Part of a small language model's weights.
Size: 9 layers, 14 heads of 32 (2 for keys and values), vocabulary 8192, 26.2M parameters.
Architecture: RMSNorm before each block, rotary positions.
MLP neurons of a small language model. Each row is named by its layer, matrix (down: output weights) and neuron, and shows model dimensions 112-367. Each number is 128 + 32 x the weight over its row's rms, rounded and kept within 0 to 255. Numbers have three digits each. A neuron's up and down rows have the sign that makes its largest values positive.
After each neuron's rows, "fires before" lists the tokens most often just after its 100 highest values on Wikipedia text that the model never trained on.

L6.down287:138142134118158132113131125182158112102147180096140103155090080130116156124132153154171121141089127172129095094077118147098143098119085146159213129127171103086124148147087139153114186111101164139091075114113135077111117081175147172130178168109134122180099080177137125152078108063173174163130095172095140143090175157126112193058063190118114129190136123093142107150167142140135136113142115108178091163187077134138126102134137166121154143146147115176102149063121094126154163090147186196087086098089130163122129132111116169139137209118190131119153139142099159157148137134149126165096129086107165080110134152184107120132191116095091126087150165099143080094087107089120198150103108156156124134084071189149118070103180141128061149121162122129099154156104106156155114104126089
fires before: "\n", "\n\n", " the"

L6.down42:083114137098104081156044147082174122153051140116115121126082255151100157093130145191145148164117120095138145107151118109109154079139123115109143076172106078153147114115126110120134129145152133149084131156129141178099140118129140138144101140108118064110121171147154050132112135130132125103128118148136106193156125104126064079122122242150118106195125151099141100056156100173161117152127138100140145121106138151097117163142192096148139162097037102148101138122103147130166145151132079112129092071113136141163148140172092115120121180099110080137110130144120123134212120139164130213110121075107093096114127140108149114109113117171155151070072131167176105148129107108071133162122149174167127095117160137104195141133166115117135174137141186146101129129134149096105122125117125
fires before: "\n\n", " The", " In"

L6.down700:109191138074124135146206131108125158192156170114118164132085157137154106113130088144129055120090128086127125145121086084133159150165190141126123099109153133126123131091143183088114073149114134133162124107082159156137114163094121112094054132129159120095095159075179121098140174102079116146186164151132183183172127112128097104087102153177162106102102118145148158181132108194141111095121066144146084139082104106159082108048120145136172165111067140063149149137138115153165122109124109100194130095091112172141143091164126138142106120108105156129097137148140061118089132141180131125200090148080093157112124144088076070136132166114105174122068090116183136148134148144153091117141143168105162247128102118123128140124082138053142133093116118099165129171132101145146162110149095
fires before: "|", "t", ")"

L6.down213:113102170144104137108095109153091111125037098121148119106137094072088096101096158147138132107091140090145104123160124122148099106130151199056118119141184108123141137166112053061195118156121158154131107077080125128133099135171102172169127095150062158132089133132122147098123135106184098145103093211158121121134071150102093070151136201128164102171179108171119143164145163092100097110131096155165174131119128138131114162180122093093085146081102159093138136120107126127089063139158090154133155119141108114139086142149107093105101114107114138178140139112083160143116133135158125140136151059106119091123125178167170159072154139131121151148156093108105165131095164182130143167154133111128165150183093107073045142082104105148087153100106132156112134102121172158099151145106121
fires before: "'", "-", " The"

L6.down340:125180104157099157081095120124189173109124141156147200125123103145107168137111185144149191111100152114118140148141150168099142167156105126103128101099115157078126152157114146115140101127128123152151076193122150178100181152065103163139109135111130133110169156118085142160134117108084164148121209153120071151085075153128188136091080130075104138139140126108146108135150103147140178131089161099136096133081135105148159190130161162148189107113147130141131149130171141184150165103203126151107135114161138175136096126123137172125144118100133121191128117126147134116137174103174118137127190134052120173085148082134102086145168124099116193154106115134096119129107119145143098163141086117170176087113176108156132159168167064112100146174095094189121095063129134120154114138125101
fires before: ",", " the", "\n\n", " it"

L3.down567:148169065124148117138160049079175091132125162141173101133179092087112060137174128146106134144111054157151147116114119059073166195153120153144083094131114124117100176119087135154152128136169117108136138139101170148077131135088075137123083124068149126104121099143121119085127122142093156060043127142153149156126091117136231147114141178127105114077145155152136148158134150169150106171139120169147121176111092112129178096102143190087198199124114105133152144100128124114149104130152178068164131182193124100142157138187167111217143106100162118169114170107088118054114080189117104135120108083131166150105098094146170122118120108074102167160111138149161165121140134098080119092126114155083158182148175147132149183195159106171068111146099111137139164136137148102073094128155138
fires before: "="

L6.down1102:063125159169154107141096111096129127087167076091131105149179101143086113184121109172198125063097121208118160129117152073172110148101076104136142093125173139115108087171154130163107149115213149170089112188120115164151079135169091152088129146175098112119104143166114072122127148146177134109070124103142126096148073139135154125111136150083154167096104093184072102089125148106080123132102157189181100119151177151128106107125125131115067139130161099128179125141105098152086121146133209122079084158118136137106145208158101112109099121113117150162159108090100091124057118086092182119162091077142155131146151078092154088139117126147088032158191116133175128112122164144126130095161127091144140092077172210154086084119199181161144113082103144196152163176148182074117126135074163
fires before: " |", ":", "\n", ".", "="

L6.down1039:187123212140118128146178183111073142146156122173179150156128132101150172086172148162160118150160112172089142080118138129227128130127173107099102139167135115122138095134087124177145092129143131103131094161131154144118077192141125145065050185114141068126099110162154133148132125126092121130159093147099124174084112166149070145126132238129151143161174150134125176055088105163083111135159139138190102105154138157122170122116092100134137160132112172162093150143140105119107093108151146129107079171150137121146140139138130118125136148100154102133124132106114134058175142093109126158140171102132090168151118120143060128135076162079120117153140177121189093172129096128137140169137130114116145132164141141098070072124118142174052086130115144094118081098162196167146163109076127
fires before: " A", " H", " C", " W", " L"

L6.down688:108164126148112151081111163106145157102110133056079158086152104098178165135176116124093141064105134098122141073193130127122150118092159149168115169126080089173154126131143124130126094095161235150059118174128169155116111149127131200129159112113169176137078121060113110142151118111080129182075124181073116172110129084143120147140132255138098098062115128085154157098089175112173132132119135103198091130165094124150097135149134115126156133103158109120107191093139106168176131140150107125150129080108112145111122082118113145147149153174114131107085113114167114131141117143086127121147077154090180152142110155113082171175076160123152127095123166147151144135185162103152159150116164108144089150200123115192159185134128078142113077137173137137083135126118139110155150118149200
fires before: "="

L3.down81:109146146128119169166103189150166168185070177197113100137123166155171187132176173121083138179193163108136131134101169111111180091113081140076145089145114140188142123076071089167143177073171122080123105070155122087173152168111140159158174156140134068136109198121113149125087099121117098123108115131129092110056148121118110112171131181111184186131131088101169094140120093155043146033134168095141157155134174119137129110163101107126123097118139092124136153105151152145104094080128105126098132116144109137131123140178082121143045156097130145142112094131136138084054178077099141172090162072092099086143109097113113141075135107116101150139100135156103126172128142100178085138121116081165093127091083144099207105084116085119106120124180074116105132114150167161091123205127173
fires before: "-", "\n\n", "ila", "ass"

L6.down609:137128192158093160134130164128135131144118140098145098151144069105122139121113166109135146134078146136096117122096133165076148133097113132049136116111074137075111136103121090094129176167139231135108154185092089115124117125122099052150127169149162157089146141117138104150108141090132161144131093078075101135177160117088146112096106207176092119158142162125123163080152184174181169162103121135124087101198154166134126105117156132094110139132090167142022115161163119151169140059133103141099141154124141129122155147146157110128156106104142088155118119151183121052166108077142135120107074123126184122083103116145102090182092124093080092174122160073106140092123120075149196189093085124133093068135124087122070133126128141125093124130067171147133124117120108081178147113100149
fires before: " the", " his", "out", " a", " this"

L3.down670:112093152141069129108098130153137125123207110111122159159122101153117152152114104186108066187151113119114082132153075137168140140132111158159147129208142058133115085149149111147162057115140130118147113115146190132103151128143145145149116134133191085170126124091120174151152110108112172172132138145160135137135132079141138094094145074117145166142123108164077190130132146124123125130133100143137129092107130145087152153092123076164067172100133178075098135141130136193120122183206148112094098119136158166123132087122156165119073116112156105112164121122119132134115098143149167157113084095141014142161119154117098141158132059080093156133121153093171072117121141117157137074119114076137214114125155102111079155181096152121097188141136091151072080117113145105136120116091091
fires before: "=", "\n", "\n\n"

L3.down1186:113123132100073139110104107151152159156180119131160122100158029130129179147181092134108130111137141090144162174120056157152111115119120100141123077122130159132134135132174093107174074046129151131097140152122145165142200171117134105141106172073097151106136096073132112101094106100153156133153152107122144122112093157101198125120073055080141125111097118135070083162134134112067128208141168127160169169077108182160105111058093087116092129107128054155131107078163123180174159149133103128112139140104134120111127170098149116163154152111135122120170164140148113196118138108084118138117096057166146114078122075119134154149156087141153125173158096077122144113134122132114112095063086113138148124164134133125136114173114118121089139069128090081094118163144155100135128143158154
fires before: " |", ")", "%", " ("

L6.down1037:117156140084095170148118118123070094056083111116161139078131173115172160107147148124170161135111087081133134143161089126178149229175161090136102130076172112123156116118217222134095127115122107095102099098107162134190101129088122184106101130109127124196160139162135112080094145200141121123120186149098105146132147103128146148098127194228139089096138160107128148114109102035108142109083201114119133148131126100155104112127111090069109034163117153130115160156082076125143161076123136145105097182070117063110147133119102160173151167075104144085126165069090129099138066144128102129180085127155118156131113108126099145112118177094118157129120089141161110133192070102162088099131146133090136107212125113154165134158139140163108144133146110128115092130095154131091108135156152
fires before: ".", "|", ")", " Summer", " a"

L3.down799:150174151187073128113132182123052116104079161218120142170118132139122154181087174149089130168120161140132172149143139140138113159149116108153072225127134080144154127143149150082155158102123111140063140157120115132156118122160106155181095119120070113100141093120095123135087124114139097145133078147170170141085165114128127106101106096175114064145159185049051152122133172151073093147163099083145125141132141132193138134073135181143145130102153146120193144141167117100131120173155118092130092121168148134150173110131132150085117166169154149127106131153138155095135130160076101092166143099188184153087100154115123113155171122147116112194184150153149147138087157093128142096082112140137161089095173143163138215122104126147211113085183108157191081099122117098124065142084156
fires before: " |", "%", "  ", "d", "ss", ";"

L6.down149:171115129067109130160158096130094107135166148146109114101114123116097147139200194123097173180118177094160149178102145123094100152097146188127145146100149106134118181079133088100168118156126099110100161112115186146086139140056173168151098140113147123179090118143122179187092088144129134144139056130126121163191162104099086126113125141148126108101073118111115107143100122113090128114164095085140177091144063146094147105157123118145184145188180178137077032124126148137149062111135154167223122125149094091130117064131108120107116122120174070118127131136119180173183126123112127138100116150171198177180116198126092200121137137126110185154048122145133071094160143153121084134116144060140117135208114107157097106163104202078090126172137121150068114152097134119193130165095055
fires before: "="

L6.down275:076171115198139095155128108083091132148152142048093106139102098142145084119129128128170114083122182099115107124115102106156150089184141098149151111165128112091099088131045068168138155145110156144124135105108177110120194146164097067122159143109093103156150092152121101120070133047091146166150150144131150134175111124127073115127158055136109164157116093102101113085125104136140075150123118135150154129115135093100124102063031061140122149119139188130115154095104109121113135155115175129181140141066150202137114121109133174135092118054108141140136171177157102132076124121169115138168107102114104164094133132134134107093142114114183124097131140098111120113127180083119179161127141138150118163104137109109163147115163114111090119152098081130174111106154098202146180160082100
fires before: "|"

L6.down793:075121146106127128147181112132138080099142140077183103118067084118089094082091128176140133136121100175063106086077120143116176147044127110034130118181145102145133168111111113056103106129149170163134096176099150066146152109146075164127142132186112132104047199219163116098134100132124159076120128073142108186150125107111173156102124090163113154180174124160073174144120136115079103118068154104140144188129109101154102122089121111162152125088117147154092162098079098158158086098088122119117149103140122112058159100125098132127113146085073109105137169172148129137135100135128111139063131123112161125068106109113139104162121146166118140127144124104125132130108158089129147176158136150118176151117121103198107119143144126095174101141109101147129109131121187159094127076121156
fires before: "|", " |"

L3.down389:186108119112115127122144150104143095109110117129089119121148093174193132074117156123121118116188080168124169098135120096097117123076163095141148131143052102052096133141090125124080169113121163113142137123140204126089131167125100183145091128160082092087055111115128093125155107131129102099152157140112073086120160120149131150126134083116151138101070113125083136108100146084118142148140165118147142120077141044176130136111136127128185182108129196184102109148100129167154131140091113205094126106136112130132122105129088133145099160154134078150129120087058159131101151145131115078166136091145174086097148179072113126121133062156114091104110134127072150159133149090179123123117039109208085209135062130097139155125090114091117152161140134116145128146167104139072094106146126
fires before: " |", "|", "6"

L3.down993:108112069110152127187118128125169122145134142176132122115137121131144139135102115090164151123132134165116110122080142118102162138158047174115138094104121121172083186113129134144131163134119224089155136145121153167118140145145141122142143096179111087202070135120139135148114158130138152105120085131166212141160139115122117144164144156112165073147140145096184111106156191154132099103142139129136151085096139080170156127172096126107127133127179118183094095167068115078136134048131102136074127139186113153115203154123101130078136061131153110188161133097177091140100144089090144136078133137119153134135074098147142177103127158133137086107159147120099173183099139199098120066123109091120135070077155109082153118097150119123103162173104114060066121125109116133134106112177094
fires before: ".", " |", "–", ","

L6.down726:106165100118117174146138109135087159152072138103166117136112109180141131149219138166131115148166171139198112145082148165088142126100135135099129129078139111136180120159104166101092115117079125234100157112108092122153093142129111103100139105114123125125113150107115075142097162162095110144132119115126089146105147132142074115057081116157132168110082153117129143118128104132168104099058171133158150174134104120130116125114142080107135139121119099108178132130112142172137111163095097169184089106053148084161093160135134160152073176152142127130126144121205127154076151115125144072171077186148140110098156169153177132116119092099149150152140168077123173143095177148161157164130114154109162118104109115156171049151153135155099086137135156165109152189142150123164154117108140
fires before: ",", " he", " the", " season"

L6.down369:091120128169119165138150104108128143110102097093141131157155140102117139160155117160126110120129163148124135133108139134173113115173182119065149117120144163098125138078156106109065133147132134117107070167113131149105137177114148076148177069161175101190177154073153120130124146123101163094144136147103089099149154124132165118174110141098134090092180098191103100157232168092142152162104136172155125162205189126092176124127153129149136108084117090138136164160041149102153124093098169070185108156165132116168116059117120138177088168112131070106166113106188170120187142152147170205192118121100132148126127130101100102121091089070148095140166120150125128093142109167175094148154101114117069147177091100133120163149148155108131169138078172170109115162141098133083142155065167
fires before: " |", "9", " Votes", "1", "ing", "."

L3.down471:127151166100063110140038098075210104102194115127107120153183097155178118108134135121094190150094137157123124083073154065142117129093111057136112125144098136120162135166119119116130128142138106138118086136179186152123101088170124223109088117106142094100127098058142142083105119129142052208174168160157155148143093129170147142078147185145102154111155187140081109112066129155122137120144131113117151111103205132158078108107120112129058145106095175114173120064113113147088159144152132191108157161101152142150122118131133122158135156133091126108140156184131175107082151114120060160107074156144136127124148080180130114141123152129138154116140122080144140099127117155139123209117163160104073184190124155087151154135098086096111180118132157130120134146105141089151165103117111
fires before: " |", ";", "–", "\n", "."

L3.down959:102117184129135104118095131125198128148159157168136064177147116045121167119196108130132200126127098096131171085042182092081107085107085109190115074125142094132111133099126146116108132152135050115096174187152186195153140105144098113199130110145111094160142133134157157160102094160132052163165134176163088077138192169161140095132154097104179137138141131152159088169138111140149173135114125159102161161150145064128132181164143125093163077102110135156094116121142059124122176103081127119099165143147113101134126149148102171183113120086106114137079160133152084150133150120122102157141161114231146133115112115100105166127109131156121061156138109095128111128137155194165206135137139167183141149133064172146090156169117141128113129168132169108097114113154082083083130153130100
fires before: "="

L6.down110:047183138232183115149109101149133120097169139118131103133126089136156142119139069123185106132072082131110123132057158131115184110115151132160144092096145127149153169130137153074129083151091158155114106134142124171149135092132118158136145146089148152178135139132185162140069124122109072109175161115140152093132119089137071152132087181167102164109068108109197131195096093148105165162160095131094137153092156134086036124151121111092143092068065093149096134074091110122132105183133128080164141103134093052069135121061153082135157113139110100108125106127118114152143110097092112175116173143060105139096167172105092150095106114153124151149152131118108133154120110173165114129167141124181136140079098159144152129149137132132110108143149198092111119097126112138127162113149149
fires before: "=", "In", "On"

L6.down559:170143064137163119132171142128130107177061222161134150132077142160127146119157157107171169123142164029066144125139136171191115126121130167114105094117135148106140165133094169178132113130123168147087149129054143156152155139155107122247141171095107118137145121171144120148099142109124110140167122148099151196172143126177075124061101167081137072141096141142114119121157129121140066157092131108134077155087109123184150128113094192151147119117153124169152159111191163107144118103132099132148169147160164124160124126159171161158086108066161159081115143130136113100136073153176108143193118132081140121149101092139130146137128117094155081102130137152115173144132095135121138147152212132149108125129073129080109133104119079116098126170142160060100167153114078103157092116089041
fires before: "="

L3.down494:161179129135073140096173147096147119150153117075073112143177146123139105105140131098124136165124128136126081124165142168132147055099154071194115122116162139133166140142077104070161104119162107127167178150076138120086134112037126139115160104122130126073159098168132203113084132129151198068101097081100117119063144133168175136116153114081079066090157122073143138093165110147085115112059156143125168205126106136099053112140144073114063148151205165110134131119171141173173097117158113148085146143144105085173162122153146117175105139122139093148099123120126092126100148142114104160177115164116081129142126094133095122094088089089131132119147141081155140139146036112126143097162185118139133152139164121075121141093128088136102188121069144156072152142172122164094137172087143
fires before: "="

L3.down1184:162115183140132175170126147086098115088156137079100098125106097182206067160130125114167151111191166098078129112147116166139110168096092145085058174155137140115106174087163111149146130112154107129106097142074144114124115100134113119122132157159178096101137126052143130154116108109166108153170104162119083159134068126125152176156149114126095125098160158087092097187121116143129124128099176143136190162178116179195107139163159143140128136155117122142145118180164156111135144119152125161167163110082113140167134129164136140100187112100144074159143099182171179145122159103142160154107117110147124117165139123055139144159123104086115093120142126110141108097079102098104126112100205109124055138147115095174091138147117119106082175114157125118118159122088204159105137168129162
fires before: " |", "\n", ".", " the"

L3.down604:133122114103129156090136153150122169114153065061088113139134118161174137152145192148159121139085117131152117146092125093153141097113164100121149129123109136153131100156156145167069099137146109142133107116127173083106142161113134178149090136096144181160119157089165152110151155150086146112128115143145102149133086124113077086116225255097192129106163147109160116198095127132169139164137118087140170071149123115176060090139136158174135184155103120149197094060119197157157112108098125187129065095185129149061127109074115148111126162109123071178084093096120148109113120099147154103107139144095102117149155128163175130160139080120153118125126154145155119144158125179082102149136106137146113123103098124108049069122125128122104118161101136068096160065145111126103137193141095
fires before: "-", "N", "|"

L3.down340:109169120047107112162180135161117120113158170185139107074145109052166107157171148149130179157095155108168153131106178162094138171103134137109130105109110190157127155130126000171115139077156112083110120075155105142082045153107114161173150169106082156098123132176102107109186075160100110088141165134153153196159133121118151148152102157096132098183184186140083110147111116109185153113138170125168135159127148121118172111133126087173106070143182099108138112105152147119130150160104050138142169135157189116154102096056135135106085146156135129100106147101136155118108151109088129175188120138196116091126111068115133139131146196148110130141081190069128152101105142100100125114092148116087138118131126089121100172143121111159123127138135139152116148126100129131109144114121088
fires before: "=", " club"

L6.down718:102146143102119160161149115129152141144186134157118118114134137141113089102164143096115119141140145137146119136099158121106091148108117165109166106133092134105138112139155103132143208199045070170137109071124134179101136113093116200141162135123140106091131083158122176130140094121108136129111099101184214114144165121158092100112126133134132110117104125104114113172091138172108111084149161095150169148148121130183142093132128133235154081174128128118190112126092151110123128129115191102131131113142178147186153038169106118136102165113160035147079113111126148106169126137176128158140184087102177101102185161131119127131129146142110153148123182177166125065127085085083181134106132053125150117142136106155153145146096152111094124113135169162126105094165068166066104151148131
fires before: "=", "\n", "\n\n", " years"

L6.down396:101128159174101122182119126116152124074096082134142128068144106193147071165106129172153081101127062169091150145107094112153092108091122095140083136103081104102100143152211142123159065086114130076133080143159142160115158120097115150118136170140141122084148150125099059127112090139077198174122141090142131095119105107144126113119130175148101129136098223069145100120094179154135115123116121116177143096187147177140107105172163116161179144100141131060141135102137083120095093112175130171131115177120117122120142102193112170158137142194171140131100180081104136146121173067140158121122205149103167183182160113098080101148183175143182157128133140111115134115152124099128104113088134099124077151129149134130133125085125114171177194163105115120167153149172129098090129142146117
fires before: "|", " 0", ")"

L3.down335:180196142154174153119143138202136098159156127192138148134187138121128131131179157134126101135128112130108117117136107169227160114140144113082156150095099100120169148098085130148147150121107101118106108131101069091116195151136111137137127096169130072114116129151127108113081168164163138158167100136090159112112158063164085208140189011108102107106095213146081079168086135145134109098129131165124182101115136205149144120166155151123102135158112140107092104145148129125126127121137135147115128104149105080122204129134144080138191096130176118127107105137087175128132085120144188122124159156075131108095099154134141166140156154128128131107100118110114076111186120011182110111107118157104138115120126151130144154115138099143125157095121143105111091170160136153096109074087085
fires before: "  ", "\n", "|", "\n\n", "-", "%"

L6.down0:153122099145133157115250116139119140176060121106127117138089121177114164098118100134121178128109145053116142091143160118136099113143149152140140154127076127103095155170136112172160089151167219157138155134098161154107158150114112173183126114140181106128149168092116118102093170145099146102160099184131119117126122081131141159091134255117147062137106125120152141109114172178119086139150080089115127130161129158163133126100112124155152133111125135148142088155117157134125126090122103137093194154099121120179149132140151139107118133132103141134134164123078161102108078146134162154135095112170129112099122121120116114082099113125098112090131176129105137148125126124170140172127111114110045122141125118144126085170141081140072135188128163163068144088165107097143132132125092
fires before: "="

L3.down1138:163104126131128174165157121083102169099114149151096099116187095125131142164157092097167116102109194077136087163113159136188094091155106134163152136097091170153104149109120124156103106171114116153151093076087106082129156088186100150083104149114143107148132148132113138084145094183147117163144181190124116092127158146186085072103156128117114203104084122104141150143117099186139135121138179177105114153084093099130154140109151130119179110117160132159132123096120185142168136096103145118114124119074146146158138103125196069129099170208086145159112104107128080128129114084143091146116155122135127152120110108117200089165089107140107110078169130133080131149128075124106110174096143134145112173140087159098124090108107152113128155124146132212101135143147067105209169151172082
fires before: " |", ";", "\n", "–"

L3.down400:158119184161136181134090166087170137153092099106143116084105207087171160115093099082156166102080173190124107074126141112121130105190136151167163099109136134066151171102103119135148214122125142095137148135177123177162165123129189095146146083084106084135120164125104154116137117114121128105131133137133133128129131150126095159069094102147080142131119189071084161068153159164107096123091178098096096124127167112116142115082098164097122088178202104142098086158179137134135113102094104139172160114147124109082151061148169114101098131113158159110099133161118113139121108147129105209089150077139116144037125107138121137149103166144060157054129133175151125114103080121125099170104103138136124132081135135103106147145140152164178100178091116152085178116135116160156186110062128
fires before: ".", " |", "ali", "′", "g"

L3.down861:130076122137078117094111082068123125094154142195196145129125151157106116078144115160160180142130199123140144123068140130122140147104142128165031112137083154105129150191155140158102105108075198165125100029159181128120158173153141091136085167088156208152099126109142110121147178099137164073132109156176119166111093114146204144092125107159159080157129074106131066108116136169137127115143106052159114126117090191136171160178186135213130089088118137116091169087109157112119106157149157124095170119160135173113132167132094134113128146119088085157166135089091053109091140127085122078098108151093063119107090107095155120115182177115158102112123150092110143140165078118101105108131075078170161143122088128101113131115164207168123167106137111137054111186128142136108140187114112
fires before: " |", " one"

L3.down1083:124166189142090182118140132119085104105121101120135102096092101131114078124147075161168162160133157103113133104126143146128126122101099107125113057126142178151088128146145075146154143153162063148178169141082061104150148093137159093126187148104157133144130200112149152140132141151165174137111072084156135145167121149111113099158132089082111117131144149133183073132130149109083120152087153127183133121159103110158138154142149129161164072206100124169163124175109146131191128106046152124084149134121122125100133147096090077147091120102098174190096083146155131182179139146124120157195131155205042139128163067087143125096136089100159141106135089183165094128175172140145099105151149061102103127131057134121133095116129164139116115192110130066140110102067112109114116120107175
fires before: ".", " |", "ly", "ing"

L3.down1130:139172127079075131104106149103154091161142170047150106145141106114138116120133103122105159115144108128114108138108117079109137172071146116166151118167155124111183135102139085142170093134109187092170096129127194118059133130122150181089111125138156167128184131136128164108138080095121113129080112162145125090098096144098079096110096188103166109131132142117083115094108111136126106111119118152157152121108091096080067195095134096117154137128144134146126107152113105150210082162177109148086065139121130143178148065119121148083107082141161118135163117138082057165084199165094145124119116090080167120125101151140200093195148100145142107157125166095142140200109146138127108104086137111073142148139142098165122085136178150138120165138070062134091109115166098126114153053185132
fires before: "="

L6.down292:084133105166159117151096086082093159079152138124108104154117084139146079182183112110089051070157122129116132130126130149182132080072124131175163097129171074082181131121091071117104143119123153105123093120134102139113118129109126180134142112067145139104098138127197129127065157154112141187128086135160144144125114114172109176152096138088154173143153049143110135089108119126071153120129139097165125142137086127104092167163153107107153152111143158147163130110172085135167208091177168166135098054104179162104133093178121136110141167040145130145137153086111175116172124105093167132176143115152143081159133176086124107119160068139131161111066125107126123108131126146133107128070157131140134169126110094132145131135107150181129097102161104171159158132105207085105098128097129
fires before: "\n", "=", "\n\n", "|", "-", "The"

L6.down100:164150051106138117146168113087117158136062145114109111154131172093130121125161148124125091186107146114135166130076169125145146186132085209132065139078112188177171132137112164122107157077155136131114140135172078127095122097155151095153113133125183084150151196116097101096131183116127120171127105138116159139097133115133063119153169255106069133088122113158075132168132119169117166096137070104129126137145129084150118091114139122084133120152123201104050119090097141129138085147139133128189156113125183121049113177115112162114094074181134128137119085075106089119109155128165182158131089060149122102109148143132116098087133111089092183160095113152135114113127121121128146172138100113102154078140153086129145151153185088140102086107105092141125142127139070076117107093198069
fires before: ":", "–", " the"

L6.down1135:148174202078117108129174102121150105099190167120093154097112161134112093154118071133099142117184108103109136112102067101078152148124152088128107076172145102098097146117161160110158147157155143136102140182162121139106110123180154072175183120056133115077098123107193122048116120137116152121122112152130099179106093119080078158103167193049192157154132195152181121109085182152076094136131074125161085126118074156129101172128087101096164152136172133144117139122150140101106098106179128090114146094195151196141186171162111072128138120179093208134164135056092106144176134151123098126156110156121069073102145067154165165148081121149190138108102105117180123038093107125123069172132137112116146135136090162126120139170137157074089138059103162115122159128124070136125120154086131
fires before: " |", " %", " 0", "9", "6"

L6.down598:112162132092150149169134108141097123159098151135081074155167108127127101132127140101123087163067152150108130011232141118105057166177164146109133079082189112147088115104113138144123124082081115154149191132104107149160109132086172149096109161128157122129171086072215140193178100148142124103204100173100067158091107174132120119122094107127131113118152111158150128179119141142086165111152130101155127140120159120074193143095124182133154150077100162141102135131122106121167106160124105116148104183093145190107133152121144125117131111122131071074128128116120140147122179130155158132124084113156147107083118092154124132065115129149141093115130088157098075105124089138045164135147137139151053076092107117087148122149097139122153139145081206158133105135087160095151158087140155
fires before: " H", " A", " L", " −", "e", "ion"

L6.down896:074140087137112117075234110109143142113123185137124075063082094133154127135166097091169103109169159120170096104158141167118111105139102166102075077094150134146112155131140138188059152136107198123121112112131137117120141135118131081136140132097135045141114143122132113152058145119089156202103147076074137129174140105137129167118145255161094136107099132152088122106106148076151111120071113131075151115100120135129101123133083176145158132183129161124113120076139119119144140141123133112120132168166104103095140072082137114106122144156107101148119098159153155144118175130152115163117143172110146203099145106127152112097140105148206143096100161163070138076169131093105119180108125103151086116149115092164162088157103092107071089123158103132090103099123112124107122090067099
fires before: "-"

L3.down1113:151186141129096107121158138120096139136170101148094123126105084118136083147134184145096154104098156140152161073138144080161187117116155100100184145171113086128119153116200108084121120096084126186173095158171151155113174079080167130147135149124167104139180144130150161081139122129086094111163101131096166184189118098146145146103173187132141125138201126116112116141129072148092154101107118115123163078119128069165160120138153132063127080080060215159144136108164110140115128089073115090127128193157135128048151128069181110041121158098192121140065160173070175123129127113156142124136098110162155180138151116079131142143099098166186135122150103180109120143174132076130119146150090112152184077145131097102111153150159169112137063116166117111076152073113116100099142158112068
fires before: " |", " \"", ":"

L3.down902:133149151102120090120144079084151144152153135133164138087102148105121123101136065090108153197092160062113137161070158137182145088120128091084117091123134105089048081105136094074119178157103163114096119154148073156128128115149078107088168117111171180088183107106137115122126117116139156139066147152087196128136127181133120161134128064050174103130141119092093168083187109100153128100133137126134125173112100136111123084110173173102139215106119150168104167131088150142190161159119108088112124104184101150146152143142156163132198105082111095122174157135113123087139114157096177099113185140134129151189132101161162115129214111136136126064124125160104100138078104147150162082108119153169145113124095179129133143136158116185122131142178101189097111111138077156163125071106171
fires before: " |", " 0", "\n", " 2", " 1"

L3.down966:126165225156182133156131156138126133157215107109173151100116161158149114063175185112121173125108165098119093171123094149084105154162099121100093113113153152097126137159162134153158178100137113160098183122140125123141163090103123167160120120102119140171116149164124101128171135108169114177115160121159082136159122142137148185174128073112077111129121140112124129129163158116120140067135075136089175125137178095138151161093164146149058128137145128119096137127116135126081073137163185174219189145187202181120062137125135139125104146086108144155153056074133127125174120053108120134056106176140125165130136167157114165043114097092115229091152097204181141125115099091176090134134041099159121133079182176135148120130139116115185115163165109160134106129081177097149126108136135
fires before: " |", ".", "  ", "%"